config = dict(
    n_layer=13,
    d_model=256,
    n_head=4,
    n_kv_head=4,
    head_dim=64,
    d_mlp=1024,
    vocab_size=3298,
    activation='tanh_gelu',
    norm='layernorm',
    norm_place='pre',
    norm_eps=1e-05,
    positions='learned',
    qk_norm=False,
    attn_scale=0.125,
    bias='all',
    tie_embeddings=True,
    parallel_block=False,
    init='normal',
    init_std_qkv=0.0312,
    init_std_o=0.00615,
    init_std_up=0.0312,
    init_std_down=0.00615,
    init_mimetic=0.7,
    optimizer='muon_variant',
    lr=0.00685,
    beta1=0.95,
    weight_decay=0.0,
    lr_head=0.00524,
    grad_clip=0.5,
    warmup_steps=200,
    schedule='wsd',
    decay_fraction=1.0,
    decay_shape='linear',
    final_lr_fraction=0.1,
    batch_tokens=[8192, 16384, 32768, 65536],
    seq_len=256,
    doc_mask=True,
    train_tokens=241000000,
    steps=7623,
    dataset='wikipedia_en',
)
MLP neurons of a small language model. Each row is named by its layer, matrix (up: input weights) and neuron, and shows model dimensions 64-159. Each number is 128 + 24 x the weight over its row's rms, rounded and kept within 0 to 255. Numbers have three digits each.
After each neuron's rows, "fires on" lists the tokens most often at its 100 highest values on Wikipedia text that the model never trained on.

L3.up501:104131115094165114102150113128158122054124121115117143104142153075168112121105146116108110135080124148140133122086152119172189166156185133130165120123145150148120118140112121123128116167145123142094155128202113148124138108162146088077125119088120127133142170109166127166170170136153127163
fires on: " New York", " County", " City", "n", "ota", "ree"

L3.up263:156086118091131114185144151104143133109119176128127109101135143125132113118135159123134132095134103145100137114133081100141143167132089150117163113114104104107152104138147143120134141148149090142092137151116115120136116147140168142165127100107129113146162071114135140125147095093125117115
fires on: " w", "re", " W", "|---|---|---|---"

L2.up790:142149111130104128072125157069123119091166107125124157139107112155122129113155105139134140142096134175117130114135087119126111106154110107152128139130150111117153158133152119107131146117093160086087150150134097120082129159135106163146073159150132123123112139119141118090134153109113156153
fires on: ";", "ic", " or", " and", ", and", ", but"

L2.up736:128137103106138141113115120120166115121125130127118158122137124124143177137143117119110127162138128154107105140126122149133140158097126108138137136123106090177119115119145120097107146094124086151105065142131129132138133139110142167127115141160187156098178099176111158113131142175085178108
fires on: "ul", "opul"

L7.up315:121079109105158127168120127130112129104084117138103117146165115114103175157090136099150175119145146158158057132149127147173120123161139076124102096115101080130168103112159101128088114133135108133119131122141129124137111137103174159130099124118091113083129113138143115117139160144125091139
fires on: " G", "n", " H", "z", " P", " B"

L3.up64:129097162137164121124134083131135119107145127130131137090132100102098117159106112115097119109123101145064114169160107134139127131101114136108147133125132083135135130123175118180095142086086142132046165136058165124112129121119125141130140108136087129136107128092126066115125185104122108092
fires on: " t"

L7.up974:095153122132145138153136094131121124110132132125129136153129098113141132127136136125125168154135122157132107116137137091128142133122117133107156104096151110122138151069111130154132124162115125176116136079099127139153145130086151125172132082114110131138104145156137155088146141109119109097
fires on: " L", "ol", " | L", "z"

L5.up648:101105125132134115120141153156096123085142140114140128121180155166150090117128156081157126125156091137132124142171124124115142129157121099123147100122107119117127169147125122125136155111155117104153101147137146107133148170103130135163144130169137139128073132116098171157132142150159164150
fires on: " more", "%", " most", " em", " s", " less"

L2.up85:143193094122122153123126132062088144138087176139105139130143141127115147107156146109164125093147123133112133105121113113107119104075126145140115132109101135139132165117166146124157149086106160106147136125094109145130156130154172142109134156153148126097101139170123162143096160113123140120
fires on: "ent", "ason", "lected", "ference", "lection", "vent"

L5.up369:136162122135082128107152112124132128078121153123110139127119137076095107175162087110105114150157120134097122078146105094110104144145121159156180154105118122139160115138152120177114119116134148139109134126122099130102142119134087148120129148142132123138136133158145128084103135115121125148
fires on: "ic", "s", " |", "ard", " and", "er"

L5.up560:148154121118162094107122164101148087102127159119170105109139144119118129163106140123108113126154141135141106109142135125153142128134136152101105096138137127183123087120094050157149163165153128160153106142110150111143094125136152130111114097109108104115095099104104138129113115136131116113
fires on: "at", "c", "–", " qu", " Qu", "in"

L5.up908:143109114157090098132146132135159155103117138130164121114092153130131102138121108142084112112132139116129111094137110130138161187160120103090099108108136145118173143141146117087108133160105169118095079118155095091146170177162135150111094105149129144143101144130124133135141117087108146127
fires on: " and", "s and", ", and", ", ", "s,", "m"

L8.up80:103111146148141116140136162160158126092131126122097163120116110148142141106134153134156144137159142126110095081151140138115105118163140149134151158073130119116138156122145089102153147151121144151136093130111124090080096073130141126125099172153152098135100126100157115120118077123143070071
fires on: "ot", "w", "ac", "op", "ip", "t"

L7.up649:137159103115121134123141122162099134162173128142157163131093153139134110106182161112145143131107084111097101084129145170168190108125117141113110119147093092140151118152155123107099146145146114134158134103145134172107147114143142081104122154106148169106115080141128117125177123099108110133
fires on: " Total", " ", " Party", "qu", "y"

L5.up433:112118147154101117116154134119143070129121110142135116092143144128161163151107143154140142120153112108168118140129132149093153134124135132149133109125115126163106112172100141157141091165108162113140115160134151154110113098106105154154115178142162161141116108105099110144105099145066104120
fires on: " sc", "ac", " Sc", "ic", "id"

L2.up985:160130096139106086132131134082114092129123128119149116110102099153126148136135121134110130116186110106116111125152118135121132178131127155141184098135164139136137139149140167141125158135165065126105119103141120104110137093139143151156127138157156162126132098105168125133129123083095114089
fires on: " w", "gr", " W", " gr"

L2.up224:117151094103203093128113111112108121127099157164108112130169110157114121137152096145127145124114103146152113111125103170122118133148145142122139115126109085122109143137117133125160097171090126122160136114126161091123165120104117137158140115145090136125134130120148108096148138100117148110
fires on: " %", " home", "ota", "ton", "ue", "ps"

L5.up683:140093119089144082089121160115155150189099161132161134118100110085152174147087137123137086119096156135135160143120095109146136128131146126119091150116181100154110138088149144122135150141154104155132135122156115142120150169143122096142146142120165103137138119192118124120099130129136098124
fires on: "er", ".", "or", "ity", "ist"

L7.up218:132085094098139149137112126131136134108096145097148105134132157126091094135108157092113127143148115166109096159142108146130076170158087165134159147133140139150115149098127128147112089126069152111094134133122103190104108117150114095116146116161151095132108139133132068124136107153131157138
fires on: "ot", "-", "t", "ast", "ad"

L7.up855:155115113091154136133137124162117139072112130116101111142103099163075164085127109164073137105114167106114161098112136154135128117114124138115157136118171107114137128102140116119150147126106117184116134131157141128155141132136132106138100130155082147131113153133167106133134118130144139127
fires on: " m", "S", ".", "m", "M", "ev"

L5.up677:117116127112139120114152140118117149126087144119162115133127107188137152059117121141123089116143120128141090104119092136102150146104101152122135140127121101145168115186121130124124145118153095174152113167144120091135134143180128120149114102157132125160162111118168124131071157105122112093
fires on: " to", "pr", "ing to", "s to", "\n"

L5.up80:153121119151142116146107136120107128137150166112129176139169162137064123125149126097121091130120138143083146140121113113111103094149139120156117130104169107120130155120121119145118153087129126129115155113142098120155148104125117108148131123138089137105141114190093131180110181150161190117
fires on: "n", "l", "m", "g", "b", "-S"

L2.up946:148113126113133164115164148147116118088165124108138094115157165100145186148117098139116102155092131168141123097088168105113096153097084119102122163084161148189141140150101123100097116115125139099125177107113122092093134117151133101173143125101137101115144160153137126165140154087124148118
fires on: " def", " class", " commun", " mod"

L7.up463:094115117108137115186130072105129124152075147089166125131117120161150119147147124134140126100155142125112104087100090149140110074112111178110101103103126163123171134124153098119140105096147151118120155100133147107140123099156166126147108118160147157112139140106127163139157095172147153147
fires on: " T", "est", "i", "al", "er", "el"

L8.up20:110114167135114122106118134116099135110100154143111116154092110172150144104112150132161116124174123125172122110097115182117112123137122073155170131157103143173140156138092094143189188163140131151125121153105184127116081101123112140128160109139138147093135128136154132089131110129111116124
fires on: "it", "op", "g", "ang", "==", "ell"

L2.up225:102128163093134138182133143130135165073145087114182131091151107111145117150120094101144080094103134112147091176129131105107109104146147076126140121141133159168167117124129137131126147132147087117129102144119174099154105137138114137103087149165137139152073110148087141124140108143137173153
fires on: " more", " larg", " tem", " em", " less", "im"

L7.up134:132133099110130132118143134135144161105095145130089109135190139144128146097105165127120147165138115129152141101145126129161130169122099130096150087150090105136142118162129168142117118137121111140148140164108128148166130167103108135144108141145121145146130101108160138109118112136162111091
fires on: ",", "le", "ording", "ago", "es"

L8.up17:181125120113123122144129167166176139081123113151151131106097107101116181137146123135113076105147120151107117090158095118157125152136091105160109162124127113111182140142131114105171144154072117124161163093149122106111129127143173146148095134118106162122122121118103143126110125127096107122
fires on: " and", "s,", "s and", ",", "er and", "ad"

L10.up201:104104104130146132083143119071154164117151122141106132142130103108166128111145137157107108174077131141060138116137177111114148150108114089116155111094193152126148143103164166110087109169144132110140142153146142139099162135112121125125141105104144113171117114148120123141158143138159135126
fires on: " l", "1", "2", "95", " dec", "l"

L3.up396:115125116115127115155142100112108173103140129074116117105127131134077141110182117108162123134125136114149138166125100090131117126156137149146158127157117143178139101138112156124165090146112140140081141138126144066136086122138139117157124102134125126168148088109076090135149122178096133107
fires on: "ver", "\"", "igh", "ly"

L2.up97:157164134103113144076141132132095110101133095122109152130151097113115174202158123106121114075110114154105118128121118121123133121171128107154120110126136099144146185142099103151095176093109116123143145154137092111114158108134114120139106179149123141134131092153124126153108169117137131124
fires on: " m", "m", "n"

L10.up393:103131128093097169119131155106114131154105121134138152124129119159145099150099117114112132149101144153175124115118117158106124179131152135143126135136123105129152143112120106100133128094169177159117140125085117153140121128098085138114111134132123142130122124104155137108165100126134110123
fires on: " (", " un", "\\", " Un", " \\", " acc"

L10.up275:131126127118144128101133138148140128122175115148142116079135125111114164122160148101110112142130089113104144113133091161106132136130103134120170158113153111146161145112154125126137116097120151127116128077100141114085101128097136130117141168140115170146127146122091074168092086115160119121
fires on: " t", " s", "'"

L2.up770:095141094117109077126132117115105145124140130127151119137084100166129132177126161140107136122137125121141136153098085147105110095147111152119117140089137164130152106139123150107140143140134153127125098099126124114131142118143093117115098061125124121137150138137165129113163150096173159088
fires on: "- •", "- Gen", " UTC", "rea", " town"

L7.up650:126124132142133132131127134140195125138109195138091123144175116192144115097117126110125094126117116100170104107100081135086148107140080129127182152101116110142147155157123135058090103130156114130178108153121130101144125102157143160094141090108157180087144117115153164101175174135093139158
fires on: " to", " F", " ch", " b", " cl", "ing to"

L5.up999:129100181145127116110138116140188140052165090061119151106124171101100110106110122127124124120091153110153167122139163167108131130106110153126133119096075102130118090113113169113162114110173141135117106162116143125117153143160125158106128098109178148139141102133114124145139149107138119126
fires on: "F", "m", " also", " was", "ing", " It"

L3.up11:089142110139126153155120090121167128087074120124097133137110112183097093157115075138145169129141149114118128093130153115097078123101113106148138133160092127166166113147143179129157106136118121138124165157119150128124107138118133149146108118102098131096102142133118123146137090131136132140
fires on: "o", "os", "ar", "qu"

L2.up725:176081131113108121118117152092157114118154156125133132140147109128164177126120091142108143097165122176149129151157194115136041119148137133166140100095118089130149137104119114113118099109109137114155153100138129122148092184140150142154137139131174158107069119108146151120122113128140116140
fires on: ".", ";", " | G"

L2.up881:138172118138139156119130166145130132111128119081102139134146152139127149126117107104144123103117083137116154141132112108104137129127144121171134155132131135112126106138123133103157161116138102103108136164111147141106136124122171147105137153133120146126153149164121155147088166110169116139
fires on: "ent", " cast", " Cast", "cent", "ason", " Res"

L7.up888:134113084093168138084075135144177131165114123151094124122172150161145138140126122109173121124141136095090131136152109157123167170121085090187146127102154137091131128120099140111109130109142115088112125096152139169114133143104151152100145134142145130166124147114115106100110158129123132130
fires on: " F", " W", " f"

L10.up315:132142126138130130138112127133096130146152121142178129081129138142104119122124159137131114107125125132142087140121145185133156094127101134092138179142077130124148134152173127093099117105165178091121146147085119154146086097150136103125145132105140135072123159095091085125147124133143089105
fires on: " th", " D", " ", " | ", " Ch", "y"

L2.up462:186146127072152149124131180082129135098154173164120102164088124154114174141108121156111129135156088114134155141135162135122109100129154145104106110126105099156106124094114122116165116128132089117118090123139164146119138163138124146158147124152093163113065137098117088130129168138146152153
fires on: ".", "r."

L3.up911:156077107175161111133133110145146077162186160148113120159176127157138138092104164115118130118126109169137155129127130111154134126135142104170138145121171181140115102151137105145127125120121138139157131120103104132092116133126083112146127111120165102125121131154138101115139098126134112132
fires on: "s", "ig", "ove", "ow", "ip", "ess"

L8.up882:100127159138198163120114087120127130143104137092168089148110121146132122143120072065109101149148123102090153088130102118142154086114118151138110129170118125132129115135177141119118146110159133165158162127099153102128103112117123137134130179138139130131135161172139193098156134135121061121
fires on: "on", "al", "at", "er", "ers"

L7.up82:067144096126109132159181119109115087139125110119147121130144076119182136110125146128119148136137084151132155117134116154124128126125138152131123113147158072134132138114133143133132139126143082153133090153130163140115130104158165140127128090115149159110145085176127148112109156111094136100
fires on: "ul", " born", "8", "re", "ft"

L8.up845:110159112140146083137154148117081146144123138113140125100143159174107094079099128108126096118121091146124135109131105102141157147123166149129153096143137127110115112121187130088146116127168132148155104144128136129111138132155139138146136143124134083144186155127107163118084179115108158101
fires on: " Th", " th", "Th", " Louis", "land", "iana"

L3.up22:135096125131165092134146077173117121125168079137095096109094190138096116101109143175100095091117093106123092140111142119116074103146147146088173135100143137128155137132119173098148153100123136130071123119127149149134120167149078139112114137145119086143105114165102143116147122114133145097
fires on: "s", "- •", "el", "est", "ist", "ay"

L7.up962:118135118177162163110111091107143135123148159141151122108155080119088102114148196109129144151149104133100134115118108167137109089093123119112140138128163109130127119127128120090180127088176108139103108136143122121122073165139098158143121145113131177088114120145134132139169109135183175114
fires on: "are", "ation", "ing", "s", "er", " S"

L3.up1020:158133168102154120123118142129180113144144143139138182114116142142125142183149108129134095133147136111101117129106150091111170120142152131100131148128100155130144150071108158145144164103129122150195167117109098127100095116144133097132083124105122156146099111140100150137132175106139156127
fires on: "p", "t", "c", "sc", "eng", "-"

L2.up752:137105081115173118092154141117143157117144180130100140112079116069116110099111171152156110111126138127213135117151063137092127117106158113113078123076107117105161129087137115112089147140102067148167135156166112117122126088091136131109101095140112125166128107175104141160148155148144100124
fires on: "ist", "er", "ian", " player", "ress", " author"

L5.up124:103175126147106097090093153135131142106108132139138189134129178153069099112112134134120149149117139081124100132131118128170171171114110126108161166167194130135134152168137129107097122123141113099134093148112114107127120124168107164131121113126144107139102139148137128123144148091081143113
fires on: "r", "n", "end", "a", "s", "i"

L2.up214:120126166111175114169136094106143098084110134137122161153101098125143133121161142094106123127110118128110123089111112144096126132159139090080152121124165079096155142109151097126134141109113084124116110129119147099114119111096135141131139162136110143118149142151161064142163130128153136100
fires on: " m", "m", " km", "tt"

L8.up921:137172117114154119146145187100162114150125131098142122114132166118135133142099152107135146122146140146160108068162136114113145140134115102155120128119122076152141135105134141134136157107145101122144134176088118163140158127101127128106097136185134150145205157156099127105094162155115121099
fires on: "er", "ol", "oc", "ul", "um", "93"

L2.up475:106131183129169141124128131098113126105127176166130121118159163141116122142125130160132133127129126130158124098147129121145140154095129140074109125110087122115124081146116113124138136166124085096143134130080154123110165129103141122116130063128098094149117144088137081156088099161147100128
fires on: "d", "at", "c", "S", "D", "l"

L3.up446:185105109123124180091119146128114129119126165101125163161120140120118213108148122138120161100141126141134118131150119163144084094151157110145142155093128128135118127124189141116102119133113094115125164129105159133119171146118147094102115142143128128103082143100145154106161103101131125120
fires on: "a", "ra", "y", "."

L7.up881:111126144160099046089167137104122099113172163137119075135137119144108121161134163157121123119143167100120120157107122133105105175151134095121145109139131136094141127142135135103138112162138172148140130130107133138140105164134159138106159139106125123121133142108124111055131117109125118094
fires on: "ag", "az", " V", "in", "as", " ne"

L3.up635:155094111114128142105124166127142138109089180159109142148136142075082158146088148128131155086174108124171112171187158123110103125149152110152138109148098127149106106145166138110113153080155110120093107095167137138141181141139158105076163090117172138121130102113085088128126113148101134123
fires on: "ine", "il", "hn", "ric", "y", "an"

L5.up945:152139137123121115128157094148177088159118140134128138121139140133124127083207140080102110127114090145125129145112091140164142167115155124099148123158097090119144081124160132109106138126139127125119113121105122152103135134101155161149107162146156165131104154135125133147107095136123131149
fires on: " c", " s", "enc", "."

L10.up792:156132102127130083139084135130150142121123106148150121096138156141115136099138130096120101122135151077115119144154102132104108129146113137116110125127134087132146122088093158082114145109158104156117105144126145173147119109159140133138154087109168152135108131129051116096115130130121137139
fires on: " F", " comp", ", F", " single", "f"

L2.up789:105150097142167087128164115111094158152099139147174135131101097140122100134120154144087128132147124123098122122154110130107074130136133165114122134141129124130124128114118142113112117107163119126140102118163159136141136110119091117176116078116121097120150155149112112129106134097142103099
fires on: "rea", "- •", "ines", ")", " IS", " / ("

L10.up371:111155093114099137156147126096112136123168126083113154122093137135101118140132128153112129120090120156160146128116107120167165110127095178124142149119159157138160129125122155159151146156104080147141145108124151151151151135129117137170144124128112129132110127150109126120143109117108124067
fires on: " V", " | L", " L", " qu", "ing", "qu"

L7.up135:120164102115123088061083115085123146168082117115159119111134120140104123136120131152092171160147144107122131128103101116134129151150091131115124122115133133120113124132126157121131123164136109145091138086102114111138089137118152159127136139132095137174122123164136105144140154125182120161
fires on: "ed", " comp", "ated", "4", "ized"

L3.up41:162162119154143114117134139119136097117120159133092053134117135134101103155164136126116121075126091151118116132149152126109163123130148158155158127125166129124106107202113187139116119074068173148145128134138115155113136129107153083135172132150126132112148107164116124143143167111125119130
fires on: "-", "t", " Is", "ess"

L10.up718:167176113152118138140129134085124150146134055160185115139149116142129204139122128148122123138114118100113123133137102094116075133114154134110129151119128171145131132124096151143136136155129129169117132115099110062126096116154152119088169151138157141164119136109146163159104156099133120165
fires on: "7", "8", " comp", "4", "5"

L3.up286:109125139121092154110157133127110126107115099154136107096099129107100136116135096190128059167098133135144135111108153146092103147126081124107119129143138091121145131202169124107114127199115095106132112141134108146100150121109120159157157090131131154133084144158122121130118093126130147120
fires on: "als", "ans", "ors", "ins", "les", "ens"

L5.up709:129112129167100079163125153106122135123146082121144137134134160142118139124114111157069139122132107124095115153099094141144115136103103141099135138139126124103138107138127135131134103161131108137124161134084161090135116141114137095158148123174139123147098107078150121167156156135158144130
fires on: "2", "4", "5", "3", "1", "7"

L5.up631:143096165114160130118117141134150099076159080135176087141163133079131155084091162109150094126137128092133092120131187109129119149112146166136152135083143119149135126148127135125163134122123142153113106112124137112148071146133140154128098149132160114133116122096143115104069130082140137077
fires on: "ip", "op", "s", "ig", "oc", "ib"

L2.up990:098144102115150109104144135110118127102077147120171128110116155138128110129147087148053125130123122122116151126145124121065137169170112125083114140136129113129159125116151154084128084137128135085123159133137126126157129129154115144180104109125114134093144126130153176159147112158131111121
fires on: ", and", " and", " to", " and ", " term", " With"

L3.up699:090135133133167122094135140120100103134131107138150136108171147106080119127132131155092132123136165159134108093135164121127140143151172112118121136153172134141091154147126140149148117054127150122104121125154090161140100144121124160086155084162142073096161130169129149168170187134085116150
fires on: "-", "che", "te", "t"

L3.up1022:097147097125133143117102100118153113114153155123105148135114140134125140181120157140125134165110108117173156134132114117133112155140100112144195107092121106158144149184166178156122132088154168134126103101159133134119134111105077132151121104108117139157089100138115116119115110146108154145
fires on: "es", "o", "esc", "se"

L10.up917:113115133113133145174096132119098122167112095175103163108115082112116145089117153117124127121133164146132103105136160174098134140121162113182104113142107062126177128178156153120117113140133152098094091110120142130153142144099130164122102129110108107117125147122127174091123081153139060157
fires on: " C", " G", " D", " H", " O"

L7.up326:100093167117120125127117173106137123137168121102142169119127075139125133160150116142091150114126093088126122161114149177097146150133127102138115117158101125187093107145152159135177111149094136143128130160118088113101147130131122134151139103104117156116100109106116113140077086123120085121
fires on: "v", " inv", " par", "at", "u"

L10.up535:110118076134075121111127125141143097105134156164120092124101123167137174139134125139090161160133150127125150130120111098091092124126138078117136122120084131081164147114118134159113151136134116173132099079108169112122166144156101115098117116086131141146129113113118121096105119115160065141
fires on: ", ", "ack", " in ", "oup", "ag"

L8.up914:140121152156080127131202130111084132134130101140134133123121125145146167112135131130127151183130087096134108165089135153136143141150102099149101113143102124164102140149140108133145105162119136133100085144126116125151133155096166134153118126132109146102138131080120143126116107158128103118
fires on: "ad", "a", " E", "at", "^{", "u"

L10.up772:152137133126154115083142140114150146142128137162142131115179107151104116075129124097142116135130066149125098139129145151125110121128148087102081122147137128112138137108137133076163100125140111129155162144177129148127071161156127112104145151149115143122106128133110101103132144185116109176
fires on: " S", " Charles", ", S"

L2.up853:137109134139112126112111146113148170110120104096133115153125097148124142124135138162114143095111092136116121108123100147140111137147114165101121057140142057110136131147150110144127131104119111116086114146141129157154171174107144175120095170172163137182112142115135083131133106141136090153
fires on: "le", "en", "re", " Le", "ie", "'"

L2.up468:082135102115150112120124149106135139129109152116106132122142083157105139104125176141160121121123101094154140067129114133111094147153120175122146141086100110102102154178120092151144103170128131107110114129113142153153126156124149181117122125146129085133129125109125112128160093179170127137
fires on: "en", "ly", "le", "ally", "ace"

L10.up84:096177117138112172136149145125147124128134174140089110114105079164151105115150149110089125200107131141151158092098133105130125108126119133108134129103136133133182119138119169137120116152163147129133155149138188114096127126103088128153149100124102130105118105144109124133132136179095144125
fires on: " l", "1", "| ", "ens", "; ", "l"

L3.up978:172134099109118138119108154106130128131151142141076158105127139105133183092132149138137145114136116092161159117143167123124111137102114139118158140088145097100147186125118081134139167122123124140124076098145137116120141156144140128122141137143123170133108114176153097151108115118142095133
fires on: ".", " U.", "enn", "ric", "ian"

L7.up286:129120149147098139121096110115085137120101184121158136160139159168094115138128101148117119152128150145158094126134164125119141152104135119136157148127148147135148137147121175118120207151150136146145166149104141123110113137153130142124127135139145059156118148116097091146165154148070117126
fires on: "r", "s", "b", "er", "w"

L3.up746:112115109109144145118117078112144151092094090144133178111110149098123194151102167126144176089098094138131141096120120170114115156110089118141170147128157135126199118145123108158129134101099179138097172116115149125127134139131136113155101137124125113164095096103160124126133136127126142113
fires on: "o", "i", "en", "es", "e"

L8.up1017:103108104137149055135130132113139125105094141134096217096106127126125113138134129118111101161129157107138078127162106130094128174117110118150097117103121086141113133156131096141115140104128126128106144176118149132138140098126141094082150140140082157127115105161179116108155160154122133120
fires on: " C", " F", "i", "ag", "and", "ot"

L8.up288:154135145150158104172181112099117150123139135160157126125154178126149138121157079122094155112141152135130134113136121109126153095133122118116114139126093118111107155156084157132134134137145131128138138091139093122148106083131137095173094148131154128156098116148142136134157134106139151109
fires on: " she", " Be", "s", " play", "irl"

L3.up645:172172118169153125106139125124135113122126134096106132158103144101094101156070167124114173152155098128124146096146131109123148121123139121125083179168124104148096080111133112103124152104135135134122103140175129136124126114155136116124084142165142139127159135131094152147143121106116142129
fires on: ".", " dis", " U."

L2.up616:156097119170077131129139155136099123088120136124136116105135124149121155113073132133106152122147121141095151083164127142137140126161142154112149150116120129180135092110140105143167117167154147087163122151133144121124090112128071158088090164146106102121141136152134117125087092099154147119
fires on: ": ", " | "

L3.up716:142077094141122125164123174123109125097121136147162086131127129151125096153117140151152110116126165113106144114140118124144114146175124126113133096144122149120085107140136132079114108175139135157116094139145148176117112093145091153151120141174128063149158132122099124086114102132152113112
fires on: "h", " or", "ur", "amp", " | ", " and"

L10.up337:114111091116144100109136176085159167133113103135102116155166140111112110158107149148144114120171079101080154119110149114142132134136116134160139087152133130175145135108158153139139146152147129164132094110104125141201118158142103134124087141138097184178089161121115140086106148098112116111
fires on: "ur", " pol", "ol", "el", " comm", " Comm"

L7.up941:132130125200154149157147191133123166146120140096137128099140160141160121112106120160141189140105097105167158167111128111120151127168149105133155138153137147157130120102163131099145139175128109123169160147118130098137111089114127114128097150126152147119069102156120130134105139137126139123
fires on: "ist", "ud", "D", "d", "n", "id"

L8.up475:132128159143138152105138129112150108112121154098136123099173090133155133144112108161125162168161142107124096130146128168154141153130135122120149164135093148165134130089114112154096128099098156116170172109159134141118123140144158126141117137137145156113137125103133145134136125097141131143
fires on: "m", "t", "n", " Jan", "p"

L3.up601:123080134117153094143136135108137093145113149117102114143132128159141154127147133083127106116172136129116151137161136128129118149112113183132120082158132108153121127146138194131128113143161122080148166176101134134120128140138113153115127132154137133119131114117134114120169123130125141115
fires on: ",", " that", "ew", "le", "ing,"

L2.up817:148113126127116148129167154116141136109104130124121153159118132119159163117111104138161123091161114136115151135129122115116092157122138111115170123082162121140128169109109157137171111111102125126147107135130120127138126170155108130153134120137120149144107147132109114140119079137100144079
fires on: ".", "ies", " |"

L8.up77:153129147121152101128060130103160134070131091127142145154102127127098139164136150123085117100146094159102090123093117112156129149127107129099137131144141143146170126157120151130098126109147135114103106131136110171102117167135107106125139098181123119174115114140147101142120146120108129048
fires on: "i", "t", "-", "ost", ","

L7.up814:102140124154149188108139188143110125123116161134133097139140132125129126152128116120125128110121096107123138156120076140123147123126155112163130160141142142125161148174144087131170151167134102118128135116057106111125134144138166183108137109131172119123103136150160123109088106111134076135
fires on: "at", "m", "D", "d", "b"

L7.up1014:111152157102142119129152125132125101134097156108118135154133127140121118113162129089112110147108121166143096124111122128136088130145124121128140126139123079180155132113098136081125152098167125111162106132160136103149135145105131119084108156105126098127135176143136074163122102116156143169
fires on: " c", ",", " ", "."

L5.up182:070154143157097137160132118120156075111127177137141077127130175105135093106143133170118112144123129133118136118098113196116106125124152111108121162084105129117139123119134080078148144121113150122138103125162137116143135119154142127114112132129135101109159047166161105137131116109128143108
fires on: "ik", "uk", "k", "im", " "

L5.up410:078143185141162124144112162123135122157139149136137135128153119111106116152133144145141125138144109151089087142119170113162155132087097137092129122127096150146178118118119098117112129103161132136119139174119149118101160162097091132173109110157114125139146104129117139115118112113104146095
fires on: "t", "im", "if", "p", "-"

L7.up386:128133098135114118118127159117194129092157171129153115138124132150106141132136122157089136118116142110121110109112133198153150151115124088096187124089107133148176094180109098105115137119154121091147097116119139156095113116106113154150130096145122123155138120111134153143135137102132131105
fires on: ",", "in", "al", "ik", "ens", "k"